config = dict(
    n_layer=10,
    n_head=10,
    n_kv_head=10,
)
MLP neurons of a small language model. Each row is named by its layer, matrix (up: input weights; down: output weights) and neuron, and shows model dimensions 0-127. Each number is 500 + 50 x the weight over its row's rms, rounded and kept within 0 to 999. Numbers have three digits each.
Before each neuron's rows, "fires after" lists the tokens most often just before its 100 highest values on Wikipedia text that the model never trained on. A number after a token or word is its count.

fires after: "ho" 27, " Ho" 19, "s" 6, "o" 5
L3.up1136:495568541499530520487445536343482450471570515550529511469416462606536480509463456503495534339473408516396507472503512441484452524469411521457489466416472524458452435474463430535457485462513598523528485417475547521469531456491511533529560470526493505443592511476569568529570458475565442495448404476498452546526476498498477399507569440522563565510450443480524511486547504409490464460478
L3.down1136:590468552485521516469572527463506517488505572534577503502530519420386475469505498448462467500548534555514460510415478468482435464497441526464528508491498535488520560528477612375573493566557407530527529492549492505541528503540524473515585507503584431621458507511531513545420497486526462504491471587487475527443499563491608444481515452562534565517568538491458551476499518465574431499521

fires after: " In" 19, "o" 14, " in" 13, "qua" 8, "In" 5, "ta" 5
L4.up1030:432393494461463473440539484493444460491582566588538504410595524560613448520511451597509441414488453556526435457492441456449474544439442594425397492419514604548519536475487504508539446532567534500465643490491445443500458444499523526400564594435434528463534555484494487511487475437516589514458476460503457479517481490552507479493452524485505558529503514480526482521461513491458458440484
L4.down1030:584384509477549561496537473424511560514558460533494518500419492522440468530554495557467431622508460476578525479459531628462557510463513530602445540517404463500579447570470523505439506496426505545504476515469561497433515504424538529530516473507606468530468450530479506571448457510471497409611460409544562545480481524542399514501431485498526478566566596515553493496470435511547561460498

fires after: " " 46, "s" 7, "out" 4, "-" 4
L4.up827:540513443455464491519535507541452571490509532465465535509514459505470458523517486622491490590574485518467569395497433464536553527583510515485509535488526438442555510512377492501405526558427460462522518504553537415483537510547516520530435472554466459426428449469509431499533459507471540561477432445447425606544505510444413408562479477450479464559458505525429530385510461468473547517454
L4.down827:430486540445454543581498482479582526456497540541582468511466599593472441532517480430420534468446471448476493577616520486515460555462502510473477466439467554546530582553520485498501507507528478555428507499459513546467568467548522470580446571517475433545469476510463522358476579575613545465428449462536445496486494452665518449500471546501477498474473520503434591556567467469485604477563

fires after: "le" 18, "al" 12, "ce" 9, "el" 7, " Bel" 6, "bo" 6
L3.up949:485471614570478487523495523521473536474552536444440418513410462496522525474484518540554513591535447524562484475556412579470531471566537356532425450462491537525526528521544495458589533392510531539399517517529496550535537504530458458466510504454522415593494472535485489541422481489511528485504477508383489555520527445416530451448460509477518506518450562524416575550475541543550561545512
L3.down949:562429486475494513616545500461432505500430426558497485381558603462564462495533536432475525453523478485463544536509527467465578595475505449577517490479605446548553421565527455513485459496476572536557496455431541560494493417531438523501613540476483538527485467439537534389429577500530482463472496448581506582525454533438498484541505442494499548536496476518404518466489514523537499497473

fires after: "s" 49, "." 6, "com" 5, " " 5, "l" 4
L3.up663:520493426557488440494551455577449576477518471500401550477481505477422496613414457542535466507427508511527517454421468450485489478564530547478558438593473487516475457478457534507477521552452545435526458444480479483388584437448496543567532427500450430545492512489524468479450427484425399515554504567570406498510597525535526482572488452387592469484548575546494538482522407578518459490456
L3.down663:574515511530492454447502518490529480480528380518433358536507408478481517550516522487414465546423526401536474465474518436495528483568523494571459506432558543486430488538504436416546401433573415506464591564534497570471502554527523444539431432529632480518444541453546546399552566558496553483437494500506483497525498464473518481507574540543436491453432492498431563493409437367447524513490

fires after: " A" 14, " in" 13, " In" 11, "man" 10, " E" 8, "t" 7
L4.up112:515504634508522401503521456474439532378508542463566520475553497538520487556497493524521493430501554574455505546512446526493454494441369560532513476504455513445479484582414430490560548480474648477525551492430551479465490502487440479429541523537448497525528531543446482510523406543424517446573486519492451471511571503503541543457482464464412537450536597499491469590496553552438394422481
L4.down112:536525456554533544514514530528453490458510487523530548474549482495459451538478514517458509566467470433439422414469510426574443558372495461441519600509494512465458465439420452453540457482547491522496558515509526390414540598582550497451485426600550515483455480466499562506462497449452486415482526538545453530522431485603505476477510460560567428510539457511437484493475458508484435514537

fires after: "-" 42, "s" 11, "y" 8, "n" 4, "o" 4, " me" 4
L4.up1042:423551466514516425509546500584552458518444442462470525391486414558556525395581456533525538458516392504479494405444538532489483534460410509597453496392586529489487471473465449460475558539548484510455528515505560456461619472513406538469507525505560529465461523450427462470489430546512475487421519557528474583539489536538497413475551483526594531556518433492481550455512504505549431449532
L4.down1042:528453474570511498545486489395468591510464577454577548537570580432480543505472541383487429477553505537522513445532517449512503528512624428487474569559468464530473552435566504418424518574464493503438436415512590531458469522509434484450486553480479418550480412544449529410480478480478451493522515514496475486526454470504528527487485497509485570548531602488532484517464559459517475444424

fires after: "\n" 48, " " 27, "==" 8, "-" 7
L6.up52:445477442448436495492492462496408487560544514507454496500519451588560439557526518474597445520514435499440516472480442391606471494560586492528481546455460396429548419422447543486505545519548510498462452501535493537485496471459435490477516523455440525556442445470504414429525440509499436553467448415491416456457457546533453540602494515424498466476493556505460574470479518550462566555471
L6.down52:482446588474512515518440459476637542515481413480491468560478478507568525434482415495450432575490465582531519499400563477532499472488496544458534541545560498473474548513553589465528504478554395481468571526463500568517504528547383438491417518518486452490480472500553510621507485564489463403501382544538484430513499534416508463428456401497471563503508555472515568448480462466478501495539

fires after: "==" 27, " " 13, "-" 10, " P" 8, "s" 7, "S" 6
L3.up1234:517553480464515464547463523545439538506497480484457462524558501525538481468437522533446569579534495523485523444525481432507482548499512513525445449551467465597518539613394513521514544523427455488515419371595475411451528392525497504606495521546522496429540529529559425459421463583440575545441483514441417518522622432433528504459503483508538418547502593487445531611553497450461448500557
L3.down1234:524515498529525504528510481536543487575498445501540437494474459501513484563443446406580454511570505486539550555385495464526446514579520511584468461486486503407481466442488454520455456400531416497425527589483439515576554541493454423502573489553465580512536475578477530495468482518567503497576535469516476383492474555501509424520520529577449484488507458519549450504520462471494508526538

fires after: "ar" 24, "w" 11, "d" 5, " Su" 5, "pp" 5
L4.up367:461503603454481576451427435489386590518416497418531498478439524513492478553437463524534512493489523438497411557560485494452550556505529494603543407502469477556496498482561498494530479544525454470579527522472551534481578407530546496559626450516506539552452536506436563572481557483522505577489517405531519501562428370467508470472504536497473580636530513423496465419510609533513421462602
L4.down367:522512556490498474576494594477591521499497459463572538413500525540504573540415519485484487479518412464516480477461561520491536553509397534485605611406491521593508486493501452473544556512488452537449526502530429530592400563526537480513477413451450437557456474481473455455436547488540531584435367505484427465484586519488504506476445477520495478540533541498492447586568512522438531492571

fires after: " the" 23, " st" 16, " " 8, " ma" 6, " sub" 5
L4.up361:504400458467423534560473446503475521539516479461558422533488585495483498523557554545544581593511509545352514448436571516538499505521580464603529621551557541524492534418452469436549508431544509398521444428493592439599554472462548478567477478471521588463584536499458492470573576535487486592564507466537446461565482426435519588423532469488492501527588510491470510472493478544463523443472
L4.down361:512502528467463469489469532542574461411482524505547546539484520539529455383481535470545455432446462493656508531539444491450521496487466570543417483570474527542539497572470499516502492531501442463470504453546506503449437409557524563418579472546585520537497569513416533484495533559619534543436506547494501425444535467533508433447473517430499466542459538561514471520516495500443481519506

fires after: " Le" 14, " Ro" 14, " Mar" 10, " Jo" 8, "jo" 7, " Bu" 5
L4.up236:563486516474536464430490471574433509610510517532508450488543437540431456455549509400499513484525533540522530517489558465514437488552489472473491344452551482491531454452440585398480555380555559498470562448578477543533629473541543586471523532408555518523378516524559538424547536560569498512504443516398470536491550579445523456485450432456530470436546520404491422554483534535529483490537
L4.down236:483518407455513570503498499463591580427410531566490566566437556493485516523560547574554525435457486546526506483521514500497471537544446527602389545539495526480454452555528564470474463481506529585462508486434563435480565505563518346472490531531533478492581471608590532542560573458472484536550466468462546506435504395566475583502487503534420359546566501496529491456621477469465509478525

fires after: "\n" 100
L4.up295:575442520489392519453486473522569514434560534497455452465483614504412532513482505498595482541514582594445520473465533493570523528507485508391484450454491523559486477529391470449624442463549495489596450496534535495452494505486481427401413481454553465503554530480474581502467493551508484554408444556530448480525457510566546502547482530540498443566453519433508522514514478502573561424571
L4.down295:520507481435461537458491505454416401597335484520556481520454482533456566583497543496555453546538527579553462521547511505440474530530523460485418590517449528566544477498502492531550435568491479490470485481514523439491504504447569444386550419560605570402546471499470464485453510515442492526508518542580599494461467622503535488596505480569515476463438447530522597426523465535453574546581

fires after: " |" 62, " 5" 6, " 6" 5, " 1" 4, " 9" 4
L3.up529:478492533442420522456450519497456568519489586450387525453518427468528516553483587427500520488561492496431503542473561479514413551554558448552489398555533480587563425465439477542507486528603546528612461555508471438521511492503539412529534499539398473458428574487535498478440446445510499629422519389503559503462494547441546445472539484466555517487435609484506484521436456499574402474506
L3.down529:461496410443485525473564532498540536514507397454513536593510531474465458484547497390534569525488504493419472491466560575453436517413579501534476557474531490471590553509548576509505452517527590501485534513534446354500517466523509482451475468490511449448442615493516454490446501510446506509478374540494505475536530543508509463468583462457491513564514528598456438563496461547481614525498

fires after: " Bra" 13, "re" 12, "ra" 11, " Go" 7, "n" 6, "ru" 4
L3.up248:504439481586495547508452558489425531519477547505462540493570454428478495649602547513464503487591533558490541450482538492482438528585494450469561501489454524438543552492572433502406569506515471544517545461578493483502456527440599617388564508499417468587515529504546507490505474602502526490463456522515434329524510446464480464512439386578532519528503567522532529413558601436559503470471
L3.down248:495497555585549444570502378528500534436479457577487512553521474606557494504471573519574482471461356493548466545490505508529515520488538415572434481498657439540524515457431523516571458479469436506538443446429479456533497577458519467520356499495530531514463474627404542489537449505536458625501516559495489549515534516515599530442471531519506472468544400533452434511431478558467588537539

fires after: " mi" 18, "li" 13, " Mi" 8, " se" 7, "o" 6, "ce" 5
L3.up1236:464523506592533487497464472555567557569558522553510510495494492444540526464443484557518513521598433533507493567541476460475468514581545447499507466421442386478526565485428453512558486490579402464476464439563502531424513439572487529541572508390515623519582495659568560444551521546537430486500456450488509472495521507467492448508542466410479537529580468596580539581513535558510464542476
L3.down1236:461434533499490534445507554475563428483521455495544497511535500468501509524538477543445565518560513466549456445531509451473448519443586551543513455478515547474381483566526602552525445437399502495617515460517537538487533525522498492409404511381426422472485508402485568506423528512547483548468471565516437494552532534495498491491475440494584454425435486527429492421434473484485588413438

fires after: "-" 19, " Al" 18, "al" 9, "d" 7, " " 6, "ib" 4
L6.up1244:600461422506439455505451514512540478470522444390605601433501442505431565473427422425502536527504407484448551443545425474507631484533523522465446548470512569535538530487474421432545473556414617524549540440570586466506602521488514493522442556483529528447454575435427457552492482498426500499468504493534476485500537508558475524552580535446461555441462495582481450581469518558556477595594
L6.down1244:542472480589513445411480495549504442453465419599459469548506515429428508526565449498525571610538490508539478524301449484542474492524625505490554416489610522533538487452535526518522474411526440511547534449467519508516533548444489483484441471419514437477530549448603542541398465510442497456556510540493489455508419483477486494499487486580474536462473570529566385502477508593462521463475

fires after: " |" 52, "|" 11, "é" 5, " Po" 5
L6.up277:476537520531470443601462470426422538528606497491493505397525460498614442501479536480509515509470581625482500516477519514496418523435464607517502471490526501482422507503475403472528467447580475497576520500567497480522487452467442481533424420511540419476504532498444555458446475536405438426544485499447583510401401440509485549480533472552503483513461594541458484538534509521518560543477
L6.down277:483531470480497525375460537468485566426576465468500387537476478502476489588459414465438519526497511431542510467507512472525526408442518565469642483555519533356503564597466477427548506572506493408544547577433454515473500457448448625546457471405515527433440494517493503487447568349456384453457465481432568478397484560483513469523455426431489575554436487460528488536476526456548544470505

fires after: "\n" 45, "|" 22, " (" 7, "-" 5, " Po" 4, "s" 4
L3.up912:510437502504367492492465501535555498519507496455493460493549498476501543479472456505475523435459509527440460481432435470526484587476487554472529482507505499502521482563545420383564563452566503469597428528512416507413350451514538485426507478528514556453442497379531453435462445514561491520434414507599476401479542598502538513525516531527454491498453484405451516440445398489556492545529
L3.down912:502515544461547529472415519498446447441573546497617481461609488478589453483487547536432495514531447519512474567444480553449480470482446471445513524485500433469462493488526580549457497567557516503498499529437445510555572497550433523558488495528391601612472380476458538493545563408479571504508483514387491510568523488425492507434505478453500483439453517476461480439480475474476493436503

fires after: "i" 19, "a" 17, "li" 11, " mi" 7, "o" 7, "hu" 6
L3.up945:533582542488587571549425511563609541541528516575457502559484539512460562574534493497523569488406396469436568489444462509479475421527483488462507520459517383442496450431502528522553484575538492471605489525489517541422536574506446569560564512414513549437537580575440635530348526524488594415542481488497445464563468506501407442512553485523524542542494508511512518573403522609562544553468
L3.down945:541519507457533525426490547482477560451485535514455510525486457457372565565535456463461446549593567479495443501537457484525527496523480444547492556453459416526543551521522485464406536604605553489475465635460548548496494440433470419482516509459463415625477466548441516556460495519383556573489470464437562560485438572504476512477517490508463472571517545498540471460415414424568553493476

fires after: " end" 10, "ar" 10, "and" 9, "w" 9, " co" 7, " finish" 6
L4.up296:550461483531538553557428418466477564525536515479542544393537525384499597585559518426479481493382522523484453555483448527473571475477452505531511537535535495406480529426515563392484540529540510573617454551445481557463561444573473460545478468459515448448492498539477587521443315457590544519498434494438606506566542522396563575466526563516582546470507477425473475521554596542582410531533
L4.down296:476471456596507474456409492514529497525477501518571534471529378510493525393600515519523505576461530463576411436522544505479507449491529523584522512441487502488525464470612510455576421442476521398476460490476502596574518578475449421461471424552449621480428429436494511555425505502446529590471511537556440491433469496432456496531498471504457536392504486490485513509582389546557561539594

fires after: " " 44, "-" 13, "." 9, " +" 6, "\\" 5
L3.up444:384483504519544518441546554531459542418496535483572416545539585574504512576481503526500524570436447572562483449501424380521459416487587469429458506438557544484495462487556505544491572480523527497444467554449618501520454518424509550597451471523476587496420573432471511439508512403502483389443499476458531434396503555536516490504486541474497550514513525529513484488547450557447591577477
L3.down444:478495516535407519430475564484594449515422450467570567580576507502560515543436483485535539457595546514506523497533470512543499482495508506433585467486457359518531476499451488439447548562511487538558541422510468421473496522525517501578470600404464484496562472568477466444503516459479457484562565610498446497484521472479412449510492530557475538510497529515541442533536490493461535512490

fires after: "il" 20, "n" 16, "\n" 7, "mar" 6, " world" 5, "ra" 5
L4.up937:442591412479501533586456538566443475467493526455465564483486470491449421523557536532463527546547506487501560472482521411512471520525534497434468385513542564510499442462496512566423540417558544497424492515577608530496436530478537557444548456528458505590499538482476557476527488430390545499539423416490488469432557510561463490450385536462438441553525408496480516358500447412472524529525
L4.down937:526450541502579362569562496439509512401464632592402470552524500495537466491435517479462496496416630507505422434510444558604473599483458558438493579544569562511491522502576478426487525529424524493498568439494463461454557556436429503500563481484629489517481514546491498508538534429572471477443598536491532490569520470562506502482443478446435503427612510542469466471548545591539458541441

fires after: "re" 47, "ra" 5, "l" 5, "s" 5, "r" 4, "ir" 4
L3.up6:512521514552548476494418519488450455529604484494468437489470478467509479519508584567535428497529498457380542572463566476487450422538579494549525441651491465464529568615497520559461538508550552423526581501511526500510479531506510507452499526497426545570545480497535505484568550503454492524487406506451550443488491563515494428566440541495462374534498410472556524424531502478505553515469
L3.down6:527515467387481449460501606589483494581504553530500481595554510436499435550581516516563542500552508437554546476474458514454508535531424455469573554460525493455516560559556523618442496460519571475525466519546497502474417541482542459492516575412473487520511509491487506471471429491476511495566459522521422478597486502470430526473474452457506531513589568561437509548503577416516518500449

fires after: "-" 53, "." 21, "–" 5, "&" 5
L3.up802:467417531530447440518517504494530428478548509443547456485428559522431582558532478482464511437448477521598450426528535462462589412516513446447528464533508534404488484451524425577427508589516502465474495508384645425454523501582465619445512460431503520477438542442473533488523413406549561523486545459439562499500473494524478399512539508511557524490472488576498464454593511564457493529439
L3.down802:587465500548499458448511570538501539498487472515518593547506539426588487532467484449423532547514505422366564549601486526539365507427511553477463506491495526574493423481521518510498515514520468567532509504515370597518480460485522435517492489609468405518467424498527533470545442489475550471486475618474540507487501452477534558470439442468415512521479520444436436588542532539543435560426

fires after: " " 64, "-" 9, "s" 6, "o" 5, " re" 4
L4.up857:374536603477520525511470498470485495500639606524519535461473510481393456528547533569508531535581528550535404525428533502545523503460520507509505541481560562498496535451462491471499424462443538533494484577458545376570492538526460565582498465450494510466476478427486533530484498462564444492539575466534351487435495589536570412383464416457523585518479492509581460439551445505459504475515
L4.down857:512470520447401525390433521472584530560460540460536459483522516521479531484499419505415488654500416469514522423535527528549473432389617432526568483508546472475525447483490482434556498506506516461577544517501511481466466563420533419481523473538541422486507542526522556532559461522508467512448564539489496547553520468384483502515522560482523469516592527614492477497458483467406488603435

fires after: "-" 21, "==" 18, "\n" 14, "===" 10, "." 7
L3.up593:481496536373477523500357478517456559546513470492464505581567496496594503499552479520447499507538496559514571437477512495490538508596551517584477543552542460491641447490487559468506489426465486494450583478545577447428535473524484455444507462509481520526475533598574490483480480535475478582493393468439626553505496508563473477527526444456470529502531560511481476590399507465433583490457
L3.down593:463394562565444572471551499532509469476537502482595436528566585576508513470510512465515430521509500472513490550478444472437535421590536536459493333433506540460492499417553491531451589471451545597464495551415450520576451533463360505513599569442559556524495485443477530520479517501487533469508563386517439552411502472498509417428501519511526573482511537524494479408569458541495430419578

fires after: "ur" 22, "gu" 14, " Jo" 7, " Ro" 6, " Lo" 5, "in" 5
L4.up664:434487509454584523540435402541442469536589467482448452522530447572498391525517490417510564568503531610593521428564547464518500523489506474526591469454515498456517432535419424367529498520419536565446490519568584668462512490497562476561454530487540585591463511559439443497507477490498546495564459568452496509480497535505520465467422515542498520582384440469620575604466564508445525501460
L4.down664:416489432511512468471504511414478472478434575510546607486462578473533541482494512542412378525509469468486460471460490516602496468542592493553420520535425548533491489470395488439442524447446500533497479476525567462534500468426478451448564311575549430448588587494474419561517544505608565462457557440505474461529452485519412510524547484500439438580530479553384511565494535566447484506491

fires after: "la" 19, "ro" 16, "c" 12, "s" 10, "a" 8, "bo" 7
L4.up273:543532496523491519469502537533474554524537465504452532404522533466487539488516469578519592461469590521514443529492507434479503495408614556526534491521434486499574495560535487462446477401520467500559406421534482506546530496513514492530536532518598580447492498539550584425522455483494530570498516467457513396523455444465539551425480506566495555488487562556505588469450430611505473566428
L4.down273:416490534515473483579525458491478520501587526500598461470565365473528503497482486577537377466551481456526509494436427545436551442529437505596604543596536437481472519544522609452453492498517465539485554469424546447462525471436460496471480460472490539528517550443583419561472518471484515470517431394583538526507493487513529574502510506450538563464484502428571469519388639520550423509487

fires after: "s" 24, "us" 12, " with" 8, "ef" 6, " de" 6, "c" 5
L4.up802:544482523485430531460446452552471498529546510503411541504471444476513548439485499575482582424408613480534545460460478564522414455544566501547419513484476581523495478502581572412423498431493599481494480537531397481425374464444452460546524458577565526510497619461529520431549478591471560516470521516549499411505579500479552506429515504422460539533512483456472486451468487554472481483491
L4.down802:571486526537582537524447498462463485510462467491495462636537365510490527457565448588439433498393455507447464485496555517518471461535481449500491557522458485414451515613432579480497471449537525579517569485493472498625577552509483519490464587457439519525548485444491535477541414500509542471432506449563487548497546526563525488542445485391613467571536411535560492593437538532433440455458

fires after: " " 50, " an" 7, " a" 6, "-" 5
L6.up55:577557433578577464526582543547605488443635514543474452509448467526475512497506499475537565505473491488518485512499549458494510441488542516466516497526463494518532452503501473409513458536516566486525453552415589440540492526467544560445457500486532548469556554539504434428461529462536443498454502510490573502488533527515421458512460545571530563443462543655493593465388509479490506545442
L6.down55:463605452499483416477491519523494445521570509450413488507504465531398482456488554476559462445509496481470427506511533618512535537569418558530484509421538498449429479461501471392513400458459423490490412554491545549565491496487613552443525505486441495589529495476480445524580554606440535470526467519515450485518449489531512465429506613541476460477479443537430509570453484441416514468581

fires after: "-" 17, "." 15, "e" 10, "o" 8, "i" 5
L4.up849:450497526585509425393561455579560589471596474503539514552507506543520428507529415566523567471530479540504509455530553533482532455493443516476488515422566561513534487456506482416576527505527463439560523531545545375453459399438454594598497503454480538504409496473387467432551602490485441439420452484610511490465506476590483431543464508503526564495435521431536569587522503477593625455535
L4.down849:467539499556510589519513576418511484493616577516448585553489512484506462559495433450445498541458571565495494465514525433517495532423480537383424489529469445456501448521467539546460485490483567466549577502542507479506525487507444572592446629541535583591421473534527462519492455395485477468569483567464471541520505485522606519579491513436605482479504491527385477520457501450391425478491

fires after: " Al" 25, " " 13, "al" 10, "d" 7, "le" 7, " A" 6
L4.up1161:499394476448470541504442457458438502498570438416448534477517618534527532483507467456477470605512455508460549434600470459490472580480477493448429430438545509474540563491469464461590548447608572482456588534443518521524441567447472600422507488574543506624531503465511546479561586483473556477546527509477497516558481551331529552517481573510533512486507497518480578626488512392500505481521
L4.down1161:595402420468519472456411492468521447512493378526444555453440557518510562533482546545434368522449428503496567452551516463476513431630458503486463581618530557482528519491452441492475538459469557442589543547550523506578596518441484462527551456483498470501477530432470508519486608440589522473534504452485550533422490496444441545490503621470433494498531510504524469491567539495489531541465

fires after: " " 48, "-" 10, "ni" 8, "s" 8, " un" 5
L3.up91:592546480576488493488515414472555503496574501532546445465521412451588483503532638517579527497570456513482449424440501505465552425477422449559458426496537515487532448471579470415510395489499559454471478531448508457503503520482488578456494526472415456590528580519387444517539601471561526574525488475494446443506388534549464550589535546555512597442506619458502455509475599482551472464439
L3.down91:535468545510461492496469639543463467533502472379550561463477474359479520517411478543524504509593481502577485490495508414478439574548585546505483566503452541460416475555484448462492426514520606522437406559480500456508540474617504496472388499453567412526433517554550435565426457676510474470511481489505497554404541523483444475465527489458520377543536427581624507490464507547478507553441

fires after: " " 30, "em" 9, "-" 6, " in" 6, " un" 5, " re" 4
L4.up680:483543476487530512513444520509471542420578458496539531579602416473475476504509598469445461512516512523425526488483449462511521523449601409477421506522514528455525488500483440512564433532409562423507449524417560413478438423572417531479458497515456579581480461470472481481479476484512488544481514519539470536499525498454477538557531458477483539531555500552524446558465435458457460507486
L4.down680:483506459550449473457431460460513399536457502526465471443530492512452534445558482510507538488455467467519491550527529504510432549468519568465443470479477431470534573500630586476394548415553564489487476434420452481394446517517496487499579445454493465457468529511504539457482494594468572472505485568532470477604477421499559400497480527523581471547422514563493539466572513494384510444481

fires after: "\n" 28, " 19" 15, "-" 7, " " 6, " (19" 5, "ad" 5
L4.up968:531551532533394472464515469570626539430549400516442470540608544461553448514519448483562498466480512477446417459380549471516502490518500508507499522572567569510454588497492527557590497468534509457526537517482440495513529552447476485443470543479544514575564455478502460468491497511550477646451434420396481427543504498471518519511492437509460520440485537493489549468453551489473488446533
L4.down968:589486517493508487452512532501528520545429519534560547518505536551550437508543449534453460475534451551528518501590483517519441412538514527466507590482450483519516442406507446531430491504493526470546430524495556507455523417511348523548435529557502503431404576535471577537447529520450494423444476438538614492532526535526467532445518544507540390498509490575585576460487527553496455509582

fires after: " " 44, "-" 16, " |" 15, " (" 4
L3.up1184:445548531454522501460500467471498474485580613461395581496518458581544472518419511539553446567560544547509465394458506517544509470572453521495475584487551541524487443425471507489540531524495494617455461501510472439523458467434417483453427505483511447486483529476516444424446542450490473534399454408454528534544510549542563514610523538452501531559466573549461492523509478488558491521430
L3.down1184:496507451497402515562430548421542425595455486522589481495533462507490498493469471421489547508452569530411556564538531515473453493572538452512498450554537600495555464552458525566463510475538536526517488482457393550589505507518585480456516502535514571433449511535507541523557588530487580286516520410508549466491590484430547510473514494403458479504509381435518449506486554488508440599510

fires after: "re" 25, "li" 12, "le" 11, "gre" 10, " se" 9, "s" 6
L3.up158:468503497558485467487361529499444556553624472500595457476482439540501520510540510569428486499504414462467599528565541642439472546459503579527418573540464476476540504539453503512502580488522444489490556445505428461480413498494484415522533548525399544543608444495519502501479516507416403498449538538615560438489494489452502537466469455579561514514531590465492558492551560496516468500443
L3.down158:608520549518568572510506513524499517480416477446496550650526499516464492498462480451558422435533543482510412424554466506510470504486422410501512539501560555494439500528338532515490444551471474509462491555584493436554443487556556478552437488538395546495551533432491478510500466389538478508466467489426458567558448514603457575503466534516576572457473441463443504437559578542487520533424

fires after: "la" 23, "par" 9, "ce" 7, "le" 7, "al" 7, "n" 7
L4.up1277:533551467498544480486564569443454559431460550533514505380583552491486479504593492485530518471430432499478524520545492486551489506466451514502474391406464428477464558586492419582519471449572451456423536466569491446553478484474531576551482555598398479517509523509512410446461528500474527409475468526461564540464501588478519551493438505595588433510471460500490531589461506477537513512448
L4.down1277:484464463484506467562567508472574434494517462519481496556512495470524486487457476491505502483488502542484506488514499481531478500503613466543424547566472493536583499569533493530484480460414566498405515427577459445501482444534518431526488437458429518426417513570505525515532499504434496504462497454460521530461540427476428558435473478465518520557543346538485470537506550450505490466438

fires after: "c" 26, "ro" 18, " C" 10, " c" 10, " G" 6
L6.up72:505511444496527408513448479502479462558513498475542485498521589504475500522398550555532570474375533474588506530550471523557514445522463485588532436494415458424488507492570407499547571483465457503495514535587505573544554487464509514550486553418527458484509541456516586461549499450460555510452506472431529488521523535481532562476512508477440521506427454469423514488463529582529373525474
L6.down72:421421503527423520547577419457474562578433440431498483490548551461538570545466527504483474540501482506420433492566496522445546464491459459532480512473500467459495498562385523523504489478493438531498560549436477505502538492519358468509456431505520487457511557590498479510500565470395473499543528508488546615501503477532515579485559569535463600488494406509515558493448495462419517517614

fires after: " La" 19, "la" 15, " la" 11, " pro" 9, "ro" 7
L3.up556:473498549513447551517533519520449442508517566447465569499528519514481536527490548572570486453499582522578460512501501428609484531535493428521510461425506535433649459539446540413480564469508492519539579421497545585474495499488436545500513372503527438446412529464564486465461495488579468571571513458448456466585437462519602488437479524510538564538457527526463493455484509502526524476533
L3.down556:447527456600542426476586533484540467565451517542574479493403442478460526435480494594508493497474400620420522559475454504471453510342526502563564544586560496472459560411440556573473436484505505507433544573490426495561525395542479467487480534476443533472538515492507539523530525558478534493533470498607556533562457475471443532487491602536462488523510501527588510582408439588533410514569

fires after: "-" 21, "." 20, " " 10, "A" 7, " a" 6, "ator" 4
L3.up1200:563599480506486483541428565521544517551483547567502468456504495547501538484577412476458660440560487494524487498436589499536470583480392500533457402469586539420449469488548503527557559508476506488482553586518462510466465467532418580500455489490516481490608464454450423429515505487593537536579585564492468441467444452466392618526505492402506495475583578517393462513538583500567451489570
L3.down1200:507449519479563553430511468453491500456540471501506478443461623454482436527375511457511450447494488548415501460589494479446422523479495484483448636524546469509463507387481480468501443450537483570609494394550507520469431475403526485513481500516486492532534512397518552480503481503529550511551564541451552573483541511568556456334471586511506418494542449547596473504551497529470547526523

fires after: "ad" 27, "im" 9, "d" 7, " Ab" 6, "al" 5, "m" 4
L4.up37:510513440421518471584448495396530517435500452453486460471494581409541526553518433410556390546519467450475505417493500485485503514441541477451499543430587620475475501555494572582467505551531530475468431567514585575482523506501469485454521442449460473645593487418396464498523523450488573498514502507533535439510427490558477524520496573491561508489445466545546491484471552483516511506523
L4.down37:509497494492404547328409524546515536487512572534506480560516476526473597571472452532467465557514529507530613445505501483473405433434520501521448524569486513467492513497509599453494495470578532479480572493560425439451522479521522544475516466525561624406393479537478487606493560558565527549496448474487563542455529487527512472469482509537448507531493507600577491514505515413440508479508

fires after: " 2" 14, " 3" 13, " 1" 10, " 22" 8, " 5" 7, "36" 6
L3.up148:461515461444488446492476479395628471550495495480493478491454423515536440537516551415424464536529524557441529421556543502470498479625509432523486429485521514547504448490519532452514543586510473558467461488386503432531484529517580501552480483453452371497483478497471539488509494478518490539589496354399586524540513479545471448545490476488540539413428518479484505527509519557464555437452
L3.down148:500463506500528524525465603475491516545406500531617520588500436513523499518392505530429540525566583493465492540561472514534429478530522482565482565537492398558562408388460507537474479444550451532486550498448426485490541532542476451465467438445546563515559461542442494476531526487542507546555542575483520519542472584439536480558566582527496451499484479546521520390380470459478469527582

fires after: " the" 59, " The" 13, "-" 7, "The" 5, " " 4
L3.up447:560423490509434446516524456494444447432604507450531386503513535522444545623567464438497563521502447434471528486385571485498441546462445472582517474538494592490418410555532561454479499553558430413456452548529477388611510544397504497548570462484501591367554452429462440495426566382512499539552551472536527487449519422423556513492424409449501461456530591432569567507496525528484508474440
L3.down447:574483511456541512471422566556477582596384547491490558550405508500496434531454484577468482520630574588476505456598436537562457451528537551529417485619503487486549527495501443457561502500513495476498432547487481405512550460505448475487495480557581414513542585541533521444585566557489425494547489558402527412498501466523519521425515490483554526564406573471548413469457480457477540582495